config.toml
num_hidden_layers = 15
hidden_size = 192
num_attention_heads = 2
num_key_value_heads = 2
head_dim = 64
intermediate_size = 576
vocab_size = 2420
hidden_act = "relu"
norm = "layernorm"
norm_place = "pre"
norm_eps = 1e-05
positions = "learned"
qk_norm = false
attn_scale = 0.125
bias = "all"
tie_word_embeddings = true
parallel_block = false
init = "trunc"
init_std_qkv = 0.0361
init_std_o = 0.00659
init_std_up = 0.0361
init_std_down = 0.00659
optimizer = "muon"
learning_rate = 0.00847
lr_mult_qkv = 0.4
beta1 = 0.95
lr_head = 0.00409
warmup_steps = 200
schedule = "cos"
final_lr_fraction = 0.1
batch_tokens = [8192, 16384, 24576]
max_seq_len = 1024
doc_mask = true
train_tokens = 132400000
max_steps = 8678
dataset = "wikipedia_en"
MLP neurons of a small language model. Each row is named by its layer, matrix (up: input weights; down: output weights) and neuron, and shows model dimensions 32-127. Each number is 128 + 24 x the weight over its row's rms, rounded and kept within 0 to 255. Numbers have three digits each.
After each neuron's rows, "fires in" lists the words (lower case) most often at its 100 highest values on Wikipedia text that the model never trained on. A number after a token or word is its count.

L3.up58:143170125087132099096130147135104145154158141153129128158129113124071069163119115132162121091153138133108103110168149133123143109134142157131157152134124133174114104178187121128086136077090129102132139112135128162172096134145109129107136085113135123134148143151170113106164146079150096129
L3.down58:134124129129095129097143105146115143113129119165151168128164131124125127129128127143121111180138117145114090100127090136142140141120197144114119146116100119091137117133164144140071154124132136115100152043178117133140118122138156110124163093114133152144122115129149108122086106114139132103
fires in: "had" 44, "have" 21, "having" 7, "has" 7

L9.up175:128138108128156073091129131099119093148136115119146080084124122120150126170164120104124141119159126113154103151116135168133145130164127138132111125117128094192129128114116126137140117095120107101129133139102141145118165130067101105141151051173155099142103173152128142161112136164141103074
L9.down175:150104101122147101104145147129146124155072112122106108134151094123150104122157125120137108119125103097092138148061101118177112115179133123108137124119099118122160071097114203116137158110059159153151147138144127174135168104123107140104104143135131132111135128129122102139109105110182135137
fires in: "a" 74

L10.up9:120142148152117147119152070170092115106140130087112140107106137105125146151088131179087065113128132133164074140121138139115099134140143163118148111088112124148107116115128159148131113126107114128148094108107101145121142105181122125146107123088105153092135125119140126173105119093121179151
L10.down9:158119155099128133176116135115129095130104119087127161099116159145113137172098121126114127170135106143083131121174123144113096084112181110148154112114151078102091124109089128122131123168119145097156096115115144082144127105126186104159110143152103173133104107085116112213163118150152132161
fires in: "mm" 24, "in" 16, "cm" 11, "metres" 4, "years" 4

L5.up42:132162111174129158140168138116086132149153159078152133102184086139113098118089127102121107090113141151089064164115135109119125118118117123139122125132099160185104112098101106155154099156149116096147161132107115164158089150116152130137162128151113123155096134105139146121132146136117128159
L5.down42:114104101150117126113107095093095118160147142101162149102133102113140065103120115175167134138157157132114089142156142094077129124121138146155122116128140148115098112093118127150113125151107101118119124126141098184167154149156136145145138105105126165155142143116175105130137140189096172104
fires in: "can" 29, "may" 8, "we" 7, "wealthy" 4, "cancer" 4

L2.up218:107132146170093127119116133107100149142148158105142120106132108099127137142104162143134153092152151135083083147102134101151111129120162097156120110105069135176131135135153158155105139141163117088083138151161170156098126102139112154120122105120151197114153130152151073126115104141112152076
L2.down218:134107140132134137093150105121135146121111117114166123119150098129131143109112153161125146109147150121124116108119117141122135074115143132122110141132094148090133116109103201153121145126113092100098163101136108162108138102126147136145132109145113159140113179133175125122111100141105180067
fires in: "can" 29, "may" 19, "could" 12, "would" 10, "did" 8, "help" 6

L2.up526:130115081067119111142124127107114130124144119127156095117135099164110110125121076141149123155134130116107156072163111115121107112155146140122143161136111151158121073109184128151105170120133106144113099121159147164144124150103135116156168137104152114114097170131103137120134164134154070124
L2.down526:114120120080118144115153143118135132113165117124154126111158118106163135138145110148148097153140117150105121102145101113137098147107169119115131112157087118074149128130178140126079131156132093104089136069136170165151118055106112116107140162107179178112138109143107145075120142138133141086
fires in: "has" 73, "have" 16, "having" 4, "had" 4

L2.up155:082145125122065149155131134099147164122144134150117100122147092123143141143106152113115133110143135132124142111102089143122118131050108161132131124154130099125128143159147164083165129104180121140105139153111130153126167123110132115096136112124171142159133135111098139132103156090111139110
L2.down155:128104143147104102113123119143131077143124132132134127121144117087141141112104109136142162101134134127123088118131133148168080110151125122129106100120154154141121137106159123089118100118097132203160128080116172179160124125136088133144125103120161119135104129133152153135143124098129141163
fires in: "republican" 11, "politician" 11, "election" 10, "votes" 8, "terms" 5, "term" 5

L6.up520:146155105121125152124092139120131138094132155124147114123152143195108130094123127110111101123080164156122152116126116113088128147165105107137167203143125091164089122095164119126113120109120115109104165080131116128213140145112193101130116135132142110114141144108122118100093103125119119137
L6.down520:155158165120107142155148139123127147104162127082125137123143113117160097132153121138136120134099132124134133093135115094117095185154123094130133151146097109128117148125187122128107125130104134093123109059163119112202146136125125132129156100140121158105125130128137169120094103112114134161
fires in: "has" 36, "had" 13, "have" 10

L8.up428:118115129147116127121128084118139129090134144124111108123073115121081119174163149164144117128136102139148173121130139126125135115158124163091137159075153149096138149128150122126101112099150144113149143153095131112172137096109090138188129110128138123131120119140154127117120138146130142169
L8.down428:136088142137129160112105119170128117108151155123121134089090148108185115129134105147167123138121084110165123169134106118122088095145113117109133161144145157097158134172183128123107142126130146146090090129122127161158111098136151103118102131118136124093205119145137129135113089140093168162
fires in: "all" 22, "a" 19, "in" 5, "well" 5

L8.up274:163160142139103134087127171159039143108122105157081095130122120133137151141106114136116141101123116135134101127148135117131112158138103128133138116119110083118177104132132120154145147144071151128137143112077137193064098170113118065127114113139144173114151118125124126133142141182126144126
L8.down274:137138125118112181146113169130079157140133128122107124076114115160119137158087125116128061137132134143123092159138118072156153103132134089134128101077151119129085118145123153104142121092107087095142162140139114149152128135128151131182098091098155136087123130118124134160129095155119111187
fires in: "m" 32, "in" 29, "km" 8, "cm" 6, "metres" 4

L3.up54:102109150108160130126149104121115124144125119156164096133133108093142119101123111106155098144099125152149117105135122177119128124142105133135154157125097150084143071126123122133118118140107197107107144144143134099184122161048150114114138195114145130133151146112122134147073122163136108136
L3.down54:109154151134124122110141103089051157165120126139143162079156110120085135148160128090123124125130165150140125119167112156094110127096122120091099135124136121080142101120150110134114113119137165121129107132124154148139127156136144117154146160080126121129155138175124168085100117142137079147
fires in: "from" 99

L3.up96:099112118151109155107178122144114139100093141101127102151116099106089111138127150117105128078152102133095118092141149161135149155110110096122127070142114127157082138149158145149140173132173146133127120097098124127121132137096136126107163070108134146130122176127159118122125125154153119149
L3.down96:086109122112112192109153080127145126123144116106147101126090146135093132108118092129134131093145101148077108150122131141121127134106115092096124088121105102143099114137142131148151099141163168128177155100104139076147141125067206119135107094117143152112156132120173129128105131139158121130
fires in: "such" 31, "known" 27, "well" 23, "history" 14

L5.up145:088112134107142128105100126095148150140107123099141100142139140131148132109141134123162098151143130121136180079144145110136100095106180152122109079141137108144145115166124131147142140132108126152136111129162130125146099107177136117107120141137179166141151170082135108110127074176152089142
L5.down145:117122057139116136111166106104173116130103131103145134149142136097180098150127131086107123122144110148082124143125145067154124110109144124144137125149143119159131140126136130172179156112101086116115145142117109099105129083134124166149153118129108142148086146116127095119158133159132114128
fires in: "under" 35, "on" 13, "with" 8, "railway" 4, "near" 4

L6.up19:132114160166175107104133111096086126152109141150145073127173129123091107136097131102145110176102141163139143109127124134141137078120114159101144137112116140123077121137125135109127152134147171121123097114148135148117115127149110089107099147122157195121155114118105135143093115132120082088
L6.down19:126101130154123132150146106163142119158112147132112065131113116144104143104157143105159143132130142083112109134132109090118131172104180147102082127155129125121097078099141129160135111162131168141090141141133125190149132114110131127103141092116128122114092133140139139106154126098162115162
fires in: "was" 29, "were" 24, "served" 13, "coordinates" 4, "could" 4, "country" 4

L2.up331:110118110130148132158115108107156151137157085119159080172134100125106101111100144103145091135102189178172124099126114119104088109126092123164140136147107110146093120136166124129145139144152126153129127082147073145151151126126182134118153120102145103165138129130123142129155110105126109107
L2.down331:128142129140113113160080128106106129098112124118128135158100137139144160139149101151129108141116155128133119110132157173089143105149103122137103102113089115108147133197130170121153119127146124143123084133109131129147169140112146133136111137104130157124176114157102105125154097143124150097
fires in: "received" 20, "won" 10, "primary" 8, "has" 8, "guitar" 7, "elected" 7

L2.up162:109105129125161110169095113100122151146064137117114094096109120119149106093175129125145093135145109137132146106132148119140136158128133106136171062113130111135153100193141122140123117117092154143101144126147127132116136146109155112171096146100151151086101144065151124128141139124130133126
L2.down162:107127151148114128174100108123166149190103108136100071123125136114109131088122129154125123134143136136112118129104112091156118110150178124123115106109146160125112147166147143132114155070117123142086122169126125152154125081164104182150134123133131163118118103126142101089159126176143117135
fires in: "under" 39, "at" 32, "among" 11, "with" 4

L3.up272:161139124140124105132150110103171111112126114151128106125128139094117129091128147112175136137132155137136111093098105133145106100093108128178113098135115099087137143098095155109092158076141160146132106144125133155171156117112104153124144174132103153179135153117100124102135090150143119134
L3.down272:120109117153139140141120104113118147159157083137167103079116175169114151131147095117146122120161161089094089093154158135151133130154115135083138134107124120099141127127170133129116118136160125119142133110161168152139114097130121145119148124118114107141144079135166127148146064166106137126
fires in: "democratic" 13, "republican" 11, "elected" 11, "election" 7, "senate" 6, "district" 6

L2.up226:125144138195100142104116128070119138123156146103144146100186122109145181132071152128131125156129155125121143147158146097102082121086147087151147114145087107174111128115159158146124133123171113133144065120143147152134107127132165101115179118124124138101108107125156107119152136153097151096
L2.down226:139090152121101172101122122142099124170146095108144156123162111094140154097149134147114133144144165127165095142128120105098106113131116143158139168111119170145107153101127115122113129141097064116127127107140151176152137128170104103176133121121118145153139147140159129134112142151110158131
fires in: "would" 27, "can" 24, "will" 18, "canadian" 8, "cancer" 5

L3.up155:106116142121111126133146117096158116149173130113163151143136169105132163133090126099159078125117141138135167078111139139103138154128117080121115107122111112134143133131106114109130122116092153109104138165115163125145142140116111128110077101158072142136148087114129110148079127120128140145
L3.down155:177087129130117122105089091140090114136160151108132097134139107116118142146080112079112154136127122090127129110143119127108126130103137128106144121112127108114133141109141128123129162103102124133097133100122179120111119150095142163140146113138127147147142133116133119140119172097180193146
fires in: "between" 35, "about" 19, "around" 18, "near" 9, "every" 7, "nearly" 5

L3.up70:133105179117162118145129137141076125165113158110141128120163175110118121147108098128103111160098108118064139115143144124149135114133134136129113124138151139132136095122115112145171107161088160174096115093134128156121116121116082098089098127111142143107130156148140142153093165125145131121
L3.down70:091142130160116173094148113151142142141124102138126110105171110132141163108144137131124110136134133101167117113109084107131129126110149080130096101113167160136111090175125152144094123150115096145104120089146126105110112143148127131120078137166115123096145143134132118089121164131137139113
fires in: "are" 58, "were" 37

L5.up385:102093100131124140118119121087106108168131196112102085121124146143125136145159127145132093113136130142123127157141096162141157151163141121147103131115119134132146157032104095141124131146109123139102127121079137187147146130092099101147108138138126140100161154134120086122127115141171128131
L5.down385:136154118153108105135090111121118115153130140129115099098124133135124135187094137128099115109158133099135077130116152115145144120177128093105143166117150123129186120117159120172153129158120124108125153099123093107138181145119164170121116146095098128130109148156116109173127146098111099065
fires in: "a" 58

L8.up359:088145135167154132113102159150107145083136123131143108101099153126112139130166079110149176166104113118085107116137107138149144124150135138107086142107112158124138123082122153164096138094126118076141132124111143106147095157101090109140157131147147099131136134158142157143144136146112122099
L8.down359:148117131195151121131141134139126144133117094122124178133083119122152119138074114131137149111137144150098144110127132132121123099172143083154110156113132138117140156155132129105155133137116120126102117091131115122146152124078105132098165113113062163126123117132137137125096118111133118127
fires in: "a" 37, "she" 5, "well" 5, "central" 4

L5.up531:182075119105167118121153135121130162136145147096129178140120124105117097107146115127145095066133130093100192103100178105124124112088128088155119080164100091103148080129120143158136084141143149128141127146135140129192132091124118131139158102145133116123155128124140146165136132126119143112
L5.down531:158122133130080114151136129126158099113119151152183082137091102145121136159099124117164102140122123109132159121179115104116119116131128129094147091124132143114090151117124123093147130133123117121122127183164163139118086154115157125148119114135144092133106119099094120107134157126135082109
fires in: "between" 17, "of" 12, "about" 11, "than" 10, "s" 7, "hold" 4

L2.up537:123109119133151122097114138149106119169131071140118153137131125097125121113197104117110121116143178163159088154112119154115111136145118092128143136157136158095117069164129134121125152129088173127113168127126145135159114091146089115144137168105103118075144125135096144129103113130119106113
L2.down537:096146151109140118105108125100093090174165110187149181103148113107119103111170097113092157148127159164151133122157109161119121123082106115107133150100136148103142100121149104167119127145124169119109124149130143129143110115145130147137149148097123133096151105152124154116117134102105077132
fires in: "from" 84

L10.up20:139084088134172148109095151089142143080140159161167136138119164137143154121125109118123149167144134154126118157110105113083112120108114140160173181120139148110105132123121148138143116136113139124087142140134121114158107146132105079098096141105085128110081104163151095122135126149117142102
L10.down20:129150148139146104113132110151087172119098114114119174170156129136141167118124119103105167093103106113093140117150127110140094095151130136138162141111107180145104125172118114122105116091125121140095124141156126157108119149138117146155127099137126141142085113151109131115148122123130176163
fires in: "and" 45, "investigation" 6

L2.up120:104093121146110130097128111117150135142057150096128125154129125196111153145135150136116141100111124102105146120133142181142111145079125126104123089137133138151158131146132173156112178097169152074112115099132138116105100171134117175137100074139141111100143138135154116116141107186079111127
L2.down120:100107089137112135110148075161141125111110092121152125118113147189125085142157119084094150113133146144121137143125141176127114113065134157106160121109104131135113120119098127127129108115158121104151160113099119085139127173086148149172104059171130162128127133102151159128114110130117125113
fires in: "such" 31, "known" 31, "well" 24, "those" 8, "business" 4

L2.up147:101138083154128094106105122124124148094145171134135103121109133137102124093145113118162121138111128121129135110116159091113094106127120141102094116130122132141115134179150135119110138117108155161093159107112132122133082105140153141184164129116114107127080108143141114101147169121101119137
L2.down147:155135065141117088133106119122126126130105164117104132127125168123140125145161138101181105138144147128099115121141100114134160109142167077109116073122155125120132128123104116125130068122135107171137175174127108172145135119170138143098170101116172159168107093100123125122133146107159144106
fires in: "than" 16, "under" 16, "if" 13, "within" 11, "among" 11